MLP neurons of a small language model. Each row is named by its layer, matrix (gate and up: input weights) and neuron, and shows model dimensions 144-239. Each number is 500 + 40 x the weight over its row's rms, rounded and kept within 0 to 999. Numbers have three digits each. A neuron's up and down rows have the sign that makes its largest values positive.
A block is one neuron, or neurons of one layer that tend to fire together. After each block is what it responds to, as a language model described it from the Wikipedia text at the highest values.

L3.gate100:501505475440506436546526440414511491442525453420480512554564528491482575462493558494471496472505536490515554488528520516561515479518471586496456477461517546545578547449492515514466522441490512450562575423505504499476558496555481449486496477505482452501503534464475504542551460534482558491
L3.up100:452554566521507557459463484457503505514405550458483426495491513541483457536479471465584494555479504451541443511475491476537469531507538537485509501623509536576544544539432463520454445544558499485449417459427457532476467496568552458402496476478437480528474467532506400515531510534496526505
L3.gate128:482445527537490497558574437429552526500487430430460515569524548466501498480451447521488503484511509533496554443482530534530478509506515514416551517436555528484463435477495521527529552477512483465582418460571456498554476478553524441465442535446486497457497509571478559515577516474490502505
L3.up128:495554545507451461529465495515462488554530537441456468477526515497530448455425481627521480512571536454420487429519487477522539553524537505478464588532540529484523549548521466538435546514530545502504528431534444476539569463542478566489472489482482472555453426506542467531537497509573504573
L3.gate261:449432426542469385469548499457439530554485533470467428479499543512528478542531475506518441488522510509568517525518484486567486462498447490502474509479475540489479525489510540504530515454614513474467485532536486535503478553524495479550491514477477508556473512463478546518471592537511393450
L3.up261:493522507443548513549519516475534492532542508490451484480465504489519523532459477482459510477455529503453535435419430517447454497434434565555543583428546530437511555498422508451475517461439560522490462528553581564628415446520476423491481470471577498498509467480555470531503495566475525465
L3.gate351:603414487475480510530534524455528453541483424427501473506468448486592520501500491504439490584544536444514491472448507519516439493483580501556418508473519543520548473492448514549485489453507469401515407492534538489486467480505495447403417470508480525481550505481512537516478574573493510527
L3.up351:526531543536497526547546452466515517525463463482487468512489483465500488439519530456526489564503498457503494382524444462518506478459554470526465540527543538539455557449530546559524417527547495485548539445517514547510564519551535496477497571503432511561544489500458546536521466527523539494
Responds to: Fires on "A" (sometimes "H") as the first piece of a split name, abbreviation or word, e.g. Amy, Ave, AY-3; weaker on the article "a".

L2.gate145:480456512542521487521456358461417483504484505516487450520572474494572524418492519402490513511507437443524482487475480529555488494496575537471486509493493482459436497564462531474472450421526523527448439512546514560491507516449505477499483503485546502474512479527554505570531488501513555443
L2.up145:402502491490492483496431571426576464455544517498492439511485516537515484458481383512513452490504480408520519465443495478496517463522483497541473570404478434531460535510468520511391514449431502509492512515485507458565502505520514462493519500451517509449549484488521492525505498516493470516
L2.gate299:477473527493517519524464542474462487549449582471500543507536440501490439511442531541508437511501480459510609550482493511549497457483493455429492553439488515491458422510481530458475474497512495494522498516479493498523560457573497523517526521452467500486503476515495487597536552484485573476
L2.up299:518597484530530461487561510510532491429546586513547495571518492502546479488459482543520405491580442506490537511485454483476502509421502508524506508496409497485497502519462514473465526518468539479489520507466515445512551489545433521458481507424529524493506512503442542500417512523476487471
L2.gate369:478447564461496443506519557515470440536454524483486529465496475427544467485502513510520526505503545453562521499543539477499508451476507489490565562526545501546484512505495547460471469455520537496455488463498452516456561505414474538550531515559476565496414448474496564468528520449416506510
L2.up369:499509456541539527443519499454583499480530577499497534501506543445466485539559451570468427535478500473531531435548493474593478495478497553499398459493527485475463500483515496581433542494482554485466475471543567506489513498460471553541568415473495514506492521451505405583460477455492541499
L2.gate381:503454514486535448577473531465508460553444544532417401536534454534516485509516524485561542520494545488499550523531451468502483564500488545526469550489553490527486422503554559454520492496518523503439491484459571430503507527476493447478470493543496519517500492494498497435548498502434484524
L2.up381:557517538487574558469432504486477491522491535502485466505536551478520532487465486539512487455500514480588570507461514535537446592553494465559449575450481531496471489524519539494488465449429508493475528477480504453464456386484449406518507514505521556568515542524506495428520485503443534472
L2.gate444:492508466474479473506533523535518485530473511524480497499514475432482500483489530528480485540500489515573553529480520466495483518524602406546450508522538449532510498571566459433467509499480471455467519466470465480526526541486572484444472482525468566494474468526521532480486528460446542570
L2.up444:540497512519494549461510527517505482511531484463627494520476463426453510534478466475506562466530562501577538456514580534507480488434495499555523572458631451488521559563480434484497511587442467464448519538508541478515587554489448448496476530481506543477503449518433473484464417483529544476
L2.gate479:495408439462493474511462445469522517480506516508533424500520507480532506528552579423447416438509480434508498409471561472487487480503461520536459544533462473525494499516479552494528480521532537464514485537575504555462529553496517544449556505513399487516535459521523555552487441552569516527
L2.up479:552491514497473578507505534490562550442586434559455462526517499518544538540488489439613564562506512540480500503443509452489507421457457530499541492488529430502462561436471457475481537545584494517486529506501442489456515399547509585490461477504471468508558451517457517516563583457480483488
L2.gate536:467509535551535486430432461498474491528511570552503449511526589505470545536447523493442535476465553416477521431462509535538539455559506512496501487460545488525440496485534542463472521484502420466453496498510552479496465523526534511445485511465521495507560521533477557457520450440548492480
L2.up536:509514441539508507526494523508536536524492525539440473449555566480504429499492435481572528497403468434502509499561486552482470449513492567506575432553514548480529573609507506465506499525455433484448498503496471547496484451460582476506526514470470455473446408471592509499470469521473524444
L2.gate556:557511517481493529493564492498507498550554482497495485492508522483467514499505577481416596493605479502465504446563462584465480496442532495497438566460504434540427521458449516519510531537522491530478530440481498489522580453486416451480452519449488551527477466536444527478565525522525458576
L2.up556:494516434525459481529518522501505540496481440487472544528496564504433507491440500462471521500480457493531512548511470563486488461471524410546516551522504458488534450464410531514499579508552527549480524515475540592510522508464488435494503494528489442513518483519531486517484473507461510515
Responds to: Closing == marks ending Wikipedia section headings like ==History==, ==Academics==, ==DVD==, plus first pieces of split words such as O(wner), A(on), sur(gery).

L2.gate153:486494533479540487486464454538453481516575548563458464502530472471555488478459496440519543493519507469522497567515569497488471512516445487528535592487447498467453552518521496554488432376551484516555462593408526543515580530461504522501491428527494465497445511482477476530546466514501472485
L2.up153:538584553489515480556535487532532494491474466501501467443511466451511512523491469492516448525475571529455476473498520593513486441505525564487482535470439450472479463552581437490507494499442453471499430530469498516532521494430474530519459508537513485555458487505510483513564485456522459524
L2.gate180:557491429492447463419521559578484514435500522575470526461487581424500490548450540536469548467527520427539486505529582480504488466469557503482472527544456511523507531552552407516443515576488471550540476475466490494553532483468482493483510511492448442464513478485448513509485403504582488548
L2.up180:468522456520461491558512511536534478446427509541509444486513497540514501613475420501528505467449453570478519530471455457472440523495436478511517539423557462432556495540507466547513515406492519511419440530495496517552426510513505392456579490525510477507465469491518513469545482501485491501
L2.gate192:487405455494529481504456500509427489561512467528518498532443482590557551554480497521426517512421494491495464513518529510497464545520539569535435551405494588491493523568523500575484479460547476455448466570447506465509519496557491469522506477445539475474481491519528544530465470531502511517
L2.up192:458456450457569492501421509479530461479549460484572453495478502493473536537550486433533509500494469452466515544505509457575469481496498498497468490533521490480482493534520460518507440437511589536437434548558466444541522522496515570501495472586503513542567463526483461511506531490492528482
L2.gate379:476512501505510537572445497431543513474404528519552429511528535478543450613584502472482563503516524490579548496576510404479505512578469513503496459470425450522501484518473508518524522472493474477481527488473509576495434559533445475572521514533494544514506489485466511500604536472535575514
L2.up379:498475487467476566544532554464557561473473564463485460546483412493522532408465434484499502476483484516453511391511462531513487451444504512500510523525480467476560448524514544469543502493554425478433486446491457464445538611518461578444543562424479514474537587510487483449482551468450535478
L2.gate391:469429465564493520451525486492429537515517517478471507499520469484495538546525561558526498476442488491475514540483515485545538513501603453506445497478472528454449528473469504494522427488529572449534480413418508551500510515525515519528497507509494487546552435544522515532495463532531442533
L2.up391:491512562486505522549466461519524465542481531454490471515503542462496481495434517494498520484463487519505447488460518472497527472544487445560499523496522522544471598449486538464504511456437424482487481524480555537518513499492537529459455487485545410507505561472495507465465398540504472577
L2.gate417:495518500470480507478490489471519435489485503540495499522529479531459453514464511536460457552504493470552536457452531459526568543504489486512561493562593501525476376461449500508493501519521514511417520487517383588462468477552526505470484493551427438483467538442500494511527526515548513463
L2.up417:507533564447497492509583466517489513483469495493539442498424524499502566506523539488496531476507498532486512450516606551461439509529519449509508468480527498462560541588559538468530476439452470482474536639497478506523382505486448495452497431497451501573526489517547475480521447433483435489
L2.gate503:491488534455488530470506496519477428474416536494521566542497391548483546506511577520432444566485420509510536515512520508477585494472469541468501521550507461572532432469502554517539548466461463477476487572548498534486461490498500473495515573513526458551518549437556550483506461517525539528
L2.up503:442485382525556484489543527503486423393482575536467534499509566504475494570498522459539471499472485531484503508489532574518539502464522519488485505567550438516517501515524443475569588426450500518510537507462445512563442476528514549398510498472502451526541489487538479513542478567618437524
L2.gate663:442551484511527530443501533482519565473416457510543525566504545479528460557505476506557440457477480489460486482516566558547515486407538454473510505514442471506474496556483495497493556518547441506495432539429491486467437495580432506488462544441502532508512521456538478529464492570516515405
L2.up663:475489499530500624421503486470520422479508503519557470515464521485443499505439539450547508508468489559459493453467515559470487460506518503538506528492501454507448558562547530500533486473477450521503476473503445569440491594510465519468548446583505535598461455487533521549591538524565495554
Responds to: Word-internal fragments, mostly a lone "o" or "ron"/"ro" inside split words like al-o-of, Bl-o-om, th-ron-es, plus suffixes -es, -ed and capitalized "The" in titles.

L7.gate209:435482408483448429535432487518546483464481495551542498535529537477518446506530455537516482610517461502503491452547423486549496516480484544494453583479528534543466545427435516502485522612460477488455529557503531494516517487536525507442476574598538544499438571501509502538528443484544492608
L7.up209:561480398500518541504497525502538497551501530529528459494503536418501478498463594477596485504533491441549480539482497515539409440515544493497464472510526515497499528500509500520482500528484511536504537430536533482497461497456455536497517433477460443499572574506525465447508502534515505557
L7.gate451:468467491421497597497458524530518503521540520504533411443544481472575525469526543455514514481519463469437465447512413458515526489527443533422538530522425525444534451523449539437471498581528533503466484518490521484505448463413497460417534508491504549490474453495532508504497563551532489546
L7.up451:466526582553507406510509452464507474455516430556621487464460460484523426507463498547620482541479434476568516508539500525499522525551496555540567513574458519508553461532458571507517498462491520524454506504489484594517466486486535511523525471461505482505466413451454467496575525539482426545
Responds to: Comma closing a sentence-opening year or date phrase, as in "In May 2006," and "On October 12, 2022,", plus closing == of section headings.

L3.gate5:458458589500486525510458411496454454554466505524524530527453449520490515515556486539494523505421511434498502486456501473496482401461553484489505486509519480500477526499486513467504444474462464429509396465520467495530515517433460466470466466510489513525475500507488466513531490545502477472
L3.up5:524432489427504515539468511525487542477484472513509484511561465576503500596487477539546472466477511530513478597487455441472445513540457429476498471484530524467446489513479501536507519492541497525548508500447497512497536575502536521413405523445485511465527508503468562461467506460524431539
L3.gate263:483503579538536461510510472529440483467493538493581519491478480450511500531487505529470578445470458492482488454477506495481483498498511510408405498495470425446579533535521507442540473484475423504504510483474495543541521481494411457515499474455533476494458464523495474485484453556514455549
L3.up263:470442513486572548492550558504569456407518602510522424504504474577475491460520528536502507447498471548503514544457537475462399473525515458531504501521517395541541518462524468437426463448512516523484532501519483575461528486461499555432548497524482480432540532498510506490489545556515500474
L3.gate568:458468418479531513510507468450446528470440580464554513496489570413545420442541513424480470543507521471551511532522556513532501538518521546463571502532436564512523486469535471506503548469463536481406511528517520459419534516431541462490521437539526476498480494440517410553531461494545507494
L3.up568:440464466453550506499496500499538571421424519456494531449508457479468511546458515481536497521389580463492561501511492567576474428514521501525517471460460482490470494515454461439455496533525534494456459575477516549483540482469471475508503447529495475502552446486502494532462477492513548511
L3.gate641:487495439492516480536570519422478475441445504525574518453494467426501430505514471561443480457420521520495437455498499479465506497518555510478481460524478490499500481570432544571524512519462496524483536467435565447496505488457534485518484402447516520496541447489497545494551486527546520489
L3.up641:486527482518474506495513487512464458477485570457453449423456517476546494607542495522477577535500555432456503462513525462476494481465566500545515471482499473489510421525476410506555521516527495495495473487515470457494540520492495460533492481526504462516514489509467457495527502462532446464
Responds to: Short fragments mid-word: "a" inside foreign or proper names (Loaiza, Atlanta, Wałbrzych) and " s" opening split words (sector, search, sepals).

L2.gate1:512438514474502575466512475411425540512515515543529503472505546472429492512489473475466535548425552476565438542464534504507449485452558451482462522533537546515416510503539530545510535487453424484592452515540551405517488512472530459480480517498473512471495533477469538586487540496476503451
L2.up1:522501529518475502547515514514483477572560553465562530401540424386546505470502500484473547511501479523503526484515499483507575562547522559501461510501512513493501503519499502510509485568494526482456547427461488524533518538465531512562473478459491464522512555501449447507520570534431566597
L2.gate7:473431483466561505503514455543476408434489518462517473509442469443533478526521458510507441455484504464597430505459456570533473580495512484564421539415539471469475537516487503449517513491517457530453471488461500561499540477445544517443552499481553550526549469486467424490430570564550467566
L2.up7:511486379475452529530448494514518522466471552511527558493484531491552529577543501472528513479561550543531525512546588501564415485519473561519511453547465528504490496510555528525486500539465455516494563535541510479482547498451531415450499493497447524522524490468469442506453445506503555520
L2.gate102:478490537444451480510454521486491465429478603577578496519515491495431416585495500543431453504503515479553544501455407455496436488581531461471544546494461458477543554502633458464461513470483532519472470532462497513447515475477489466465493506504526491459525525518488486485503461447532554545
L2.up102:506518486473537438498471496559446568527450453527524478546537522473456497519411573507461601532577502444506506537522537492495496513474546541438538519502451483472528545489457523497427537426432532464476501526578491526539552503473558518501435450507520497539523525510549535509422531490507433538
L2.gate406:462517535566482568497559474450527492424498479481512519525515444493459451473435577503453474482521536491553592553506494465532483473455441444557522498561462466525520484359506464451534484522522450452517482477525475546456596498531523448564463495479462571524573479555525476533562506495507549505
L2.up406:539561511539553506526521506512434541476520436515454472374465483497509523494495425540527486400483515496503480531486512501558526550454416515576528499480495469482472476445495475487480558548480548484490498529485454496491525435537565439483514465486424515442492517525521479519444515457435447517
L2.gate524:554546488480497520559486519502481457489432467480472513467425524489417517544466484497482471460514540493506488512568440600536545490503474466472525478501463427553511484547482486418424496542453483457445500550385465520491438502488410482437509442460468541507469469503512488478510574441531494507
L2.up524:519503524454546482494560546461451510530524510510455510552411451580381539507496533476421513469405507524497520528526531522505526570569445511562458506515432495453549531470487517525513461517462453499511488451482525487520519483520508531514519471502437566505527505468511452501517530500517514422
L2.gate525:436477487428448496532563464510462500477510526437423493459616473468469517543473488535517512446505457564552543453544524484458509431490498582493474581498543476485527524528540490410517470586518503472511473500498501506560479440486550509403549491524517508559552483509467483444501525452478538481
L2.up525:558483567517527508444457489545574538511430554542544518465516541529455479490521484443516475560497509627580453486441430505463514510461498427489451516442518451546509532548518517465522521541443509549448502499443435503594493478587506519486551452464487548539515531530492443501491555548453502478
L2.gate603:404507489496429490529483515459474483459543470409447484422524430461517473525477441543454488465507523535501490519544598448539490475525485480497502464475453430403500530559446519488511554467485480491494509474580476508477600472443532468430454464521488532456551543514496512501430469488497515538
L2.up603:481491476467484478531450460516532517528501532509464482511528501441561502483517482513563531502511484483511518588476502449471475510490504517500447483504450410518469545435513497423445510553476489509454510415458484530469487422469446531496494534448521553471559570492502495508533539546474417525
L2.gate618:493563517430496481508495435477495477482582472519523515532476513526409445493477485533470462505469510521504475554454479423476541520483465457554514492475491462507479398509449510572449507509383502533491516503520465569469499520551521592468519476397468519500529435550526558423520486465497480527
L2.up618:560393426490409507483519519511537474502504510569464392463512556468539442472537492492550493482460468528552408504505523488460495548507539457472504503533471530438570465539549463502555568518489498470528483515564533469438552490514452481500466518433520533490504469589445501508579507541501457465
Responds to: Mainly the possessive his/His in biographies, strongest at sentence starts before family words ("His father", "His mother", "His second marriage"); weaker on "with" after replaced.

L7.gate302:496517443479500479482470501518501534499550450488482493468558474448458510566508544500466512499521557434475536513507567495483493502508485441423494498382499421485538493554517494451519478537456484479504520509510498459473498479505505467501536504472492517493569507563463461489459528530466589565
L7.up302:480576564490531479528449463475479443538489521460509461584504477451545433476512504475487553431514517522541541520490476475508553532515533514539418454548502469571517555436510507598456522492526489448536480525488538499482546450455475474469447531542447459477379484547521541514488538503540466437
L7.gate400:442463492447504475445483473516523490456526523494483492516503447454471474525496504501479576486554524469541555515463487474458536484484483435496456493473484446461530514549477545542442526474536513478441510455526472451512493434514450555540459491548515478440575488536436436503480507456512529526
L7.up400:522466460448511460430476473473534477486474522499509524521431478544470461479487512496514516537460466526486479484557509502482421588473501522471459425579553507474519486484495452558528462404515499491476526472420502392521483472480490502480527442525421454573528495534467500588514516466476465501
Responds to: Function words or verbs right after a proper name (person, team, place, organization), such as 's, with, by, has, who, announced.

L3.gate62:500514569482556546497544429540472466537492513481434509461499536514534476496532466483483437497526476484548512584484542510498537513494485461529542536464459492532428538481518513449493488448472440478484492502581494443546484463451526502508475477454427541535557462580495542503470518526391525547
L3.up62:522442470476530576462529481444490504484471502472545540533486488479466480479461450454468491366479514471523482537583478501539497528447497441444452458479521433533508462400546472460463549528552501555532473533544540517437616519546463513514568544510446541556485508523495462438536569507544520526
L3.gate191:520440498517456555466443450464489524431456527473524547499539549541545444470440530528521406492531429516588473558546496474495567485512482454510493502518484504542495454488539556458528490577465520465510432493537512502501577453514483488557467521471441505485518511468567601511425500499498435575
L3.up191:486531536564531570495509537494493529415485477504513482511478528546540508473484411449504438462527506507504446463542414543534540544489505470527490475488477474520482514486522503518480480521520531521447449523478562488522485436512470488555439562463458572493455514539539472455483552564487474480
L3.gate436:462435471482535500494434468480496528548461535425502533499512454469503476575507452470444532436415487478567445554485440512491473451483500440531511496524517466494506476470466592457482484544513555497568459507417556455488492482539503549541515500481467507498487523543532417434470488508537429582
L3.up436:518404434565522514443557507451546537438493453456519520504473493490493432558452544474500462466543470493521469485497472507466468549523470520493537521600468553482491518536526498512498503442475463501506458480576493451499529554530524513502417528466485524427579531515459509487520333498509535511
L3.gate507:492502527450498477573479478449497514538493474485500459421531446458503452459510477507453479416474456515530453515452508505525436487498539431518525502482511412482456451500535518493553527493514487520542453500487505546566524485546554477513444527519418442513506509528453485546463495494541494577
L3.up507:464503525525459587511516433521480464506481496508470546501541549473514452450475486425504550510470435461598503542537473551605561464467576454458537514472558545521508481479497464500437490502460432513531519558438486467454476528566470506481518510474466510465541507525495501490544559443425555541
Responds to: Third-person possessive and object pronouns (his, her, them, their, him) mostly after prepositions in biographies, plus identical word pieces like her in heritage, my in myth, and the ed ending.

L2.gate79:497413534529469502537435546473467473491452548572478532451518442506511512509565477495468516546503456475464500480515512463442457508538505525503453442497500513508455432555527490459534461514497448512513513497584554514478502462495479469515545488543545513425498429561447394481538429539548444476
L2.up79:477503481466427487469549540542464503529560526495492506537426445491490546543478536466544501488490531506507494521559445441509525470468464541524441492558459491517476497502511470511542461498543479494439588485479535546515505503445505496479521517484508553510523497528489523445481463478489422492
L2.gate117:462431543545475454521501433496442479521538478547463506547505440543462463519528421531519486505474442542491554463450379506458567547453523495483483545421516496502464482514479503473542498490447556506458441534518477461497503513511449506556547467481478487487536472537503479502506512487542600520
L2.up117:513469471476499495458592450492544517497494549501518500573407439467536547476488571453499448460501526451479458440511482463459532594524495516541534539498524518457503511489504533480502494535581470460421475537506515463509552480507477573524466409564509498539497527582521466405492540532495492527
L2.gate128:440536557528457471521573470519517524505515505520484492443503479505526507461492516524479477513535461560498532501507523555468487490448465522550581473467561498462564490500575509471452528575557493514471505527492532509566492480453544488511568455535459555441520520554567501488500510521457523544
L2.up128:501423464519540514478510509555482560444509482534519501578437494500508447507441520466504559478471459562467562543534455500549519487513438509607507500551512473523431507554519490478466478513449582510519586519534496489533490476495540523539541474477444453504579494450538514495508484456500512463
L2.gate141:505496481516380473432546476530498487576450518522510560476525427513565478525525530519423502517547438445528521460475457488456538556525561507528500467443494536579545553534466472497495436575500510565491488537455584499512528601466487507488501477506467597520476525466537539450428518482533471513
L2.up141:492439503511450470548536525502485571465540472551538505577477512457497542561547424536467494529529460498501493493518523468427554524492525462484521456492531519418438474517473469478532476474516559544493486523497509545473467531538515520516485469554467521541491514456491497559465445454506521406
L2.gate255:481467504435537496478474565453484454527487565542532512533423540490515476526568432520501534510506497485474538503536528503465446497511492602502515487520468457527558491556563501524445491548590424513452470507535480500530496509481506591411501453507478482433456512504483507499474539473421432508
L2.up255:414449518488471430498525503558511531498476510569517546495414517479503495517540495409547468454481471482484514487496573394493513447468527455494510492526436542488490499525561517510550541483529467553473436441424532464479489460500506501458490531440508516435450473473480464457540372421512485488
L2.gate283:479498535561444423513517419502507477545467598550502459496568531507476474461495502490591468454505501455559489559508490404561496543509505489533493548526467549503493495506534458521514417541519509536502465480549504571543481553504568523482574482453488524472392489437483447602515526543548466403
L2.up283:425487493503475444531534491474506516493530526466458470567513567510530466461530548480484452494566490511525551412476550491448546552482475547524494512518477530452547510563496453516534506496499538511488575473475516472506514424449474566429461511553547508425433492566443527436461444530435455462
L2.gate302:527451442458474481530593465485435499525524514525499538478463456561515486536540509462512449473484432512479441544453473527458485501400485548459492443565454507479421526521565545476599472509500499457541482476454562505539530458494514501567435452539475457518474499507457481583534498402538532525
L2.up302:463522480514504559590535529516414472592557483490493560426501467505530504507467461489475539554426506543523506475426466534517510469501477530549517574538518563459491471507555514557504510553513521527487577428417484455567452475549502472430513495529468551532503455459561514562525538532510453585
L2.gate432:454536501497513480559508481431499488446519457537546558456496453489571504493569504518453510498487473402538510515503509433526536372517526508501494487502433534607583470535583483563457467469509505491491489594436557483532480431535426500513546548504427438459454469447479520481511516497510445435
L2.up432:478525552524460476501501507540458528574472565516488456462516465520465489502547534553469486574541515446527499522570525527567504490443581487448545442559444478526480494567501487554534518485572550534470478503439551520541483505459542547543454428438558485569551451549518472526480460544524471503
Responds to: Subword pieces that continue or finish a partly written word, such as -a ending names (Meta, Blanca, Minerva), -qu- (Equal, Raquel), -al/-our (municipal, encouraged).

L3.gate463:483423426502447523449503490529502484508549508550500555426441463536493442561433502558511436446457444380511531503495500442558512451486530466493452520452492557475468580485490495549486587496540488535533467531457539517471436462558545456541533488532502461535510496508473570517518431453509448487
L3.up463:553525439535526501537545463537522473441554504541496556507474529578510483499464485514440475517510473469517489554611421447538463493451429486503462480441537567461446546458558526522473430510499518496550481528487438551556552463547584577436580512440493534542460488473451470574518511500492455501
L3.gate554:567542561556493505444544553471473493456542542469466494466459499542525542502541540411548501508445527447491595517566484503504513484529507546449519533419552545518527526499531469507550555525506554474499449531517532489537551428548546460576510543558439505524567425502478463474548508531556462508
L3.up554:465478492511420414511418520473455475479486500465452435518503461466474509530461501539513546441513495542452486472498484472511500532487538507496568491396513434504574570538514548511539501390442487534478488441525459530541532500513462457441501550496505493507483447527554474447450486473493564578
L3.gate605:484430478510504355551457517420539510522493559504393511496506493499517506497435473427541468466472477461568491574483538485449437485534510469520516550467525535494580502493477517480516514516481540481433559482523508519534497475492462456580535533455491450533418525515484483463562493566541540452
L3.up605:652500533427441470474533485491537484426555520483521482483511437382535491536439568553524514474503536492537533554546564488507530480505448518481529531478494450478532463504511479502546508481498478549503541434487508516514533565552475447498459514514428512537538464517519478455513533492476540547
L3.gate609:515524431562477454485526525461471446474502571547451512490494474546498460470482487439533509470492485461482463501578423538554516539439570508467452460448547544490544517498452507431557508479505518532514454512483455560505469440492474483444427533519425492463526445468543500482467495508530480566
L3.up609:431466532536470523459484459454456482523536503521500479490511497500540467474461494517575485456480512467527503547530435518529508518549501496533441498441470502534570532515476467445552497438531475547469475481492567535466494424501503417516409535538485463578534453472517488429495509557536461594
Responds to: Function words that open a noun phrase, such as "of" after member, part or mouth, and sentence-initial "The"; occasionally suffixes like -ing.

L7.gate270:484480462465538524608508485481456527428555478534484472464528513549511475601496487555440443510561467565564502508516510422497550456468453534538477512492489423475400565579503482487504505521479472456564520538490518510519501482498475518500487531442458476544502487481504523484506429533477523572
L7.up270:540472484523503512468440487503495473453535507468499468467467472497467573500505529445593530540457445495601445484473556525511492523507489512553511474499466508420472506485460554520449478490516444513417537491553454505562557552529494512441483456514506430526542437531442529566462483524520481491
L7.gate629:548569502533472588538533467478512435478543507504522522505428446481482487525450536480479510440445475472570432490546483524490573480458479580521574500543534507478479533611521554482459451514548511554500511478512540507484497485443557543494542458437451410475528457501471539456518448580467536485
L7.up629:576507594537512532519433571470477472460450568471558462423510457574440506508415493449490565560483435486516525464467474556428469513466462600487468466583430532548535472508500588494478512526514475471469548476516503540499488500485578541555527562499507436483422449509484489497502480510519417501
Responds to: Short pieces such as a, es, ec, m that come right after a word's first letter, e.g. L-a, D-es-pite, R-es-ults, b-ec-ause, often in names and French titles.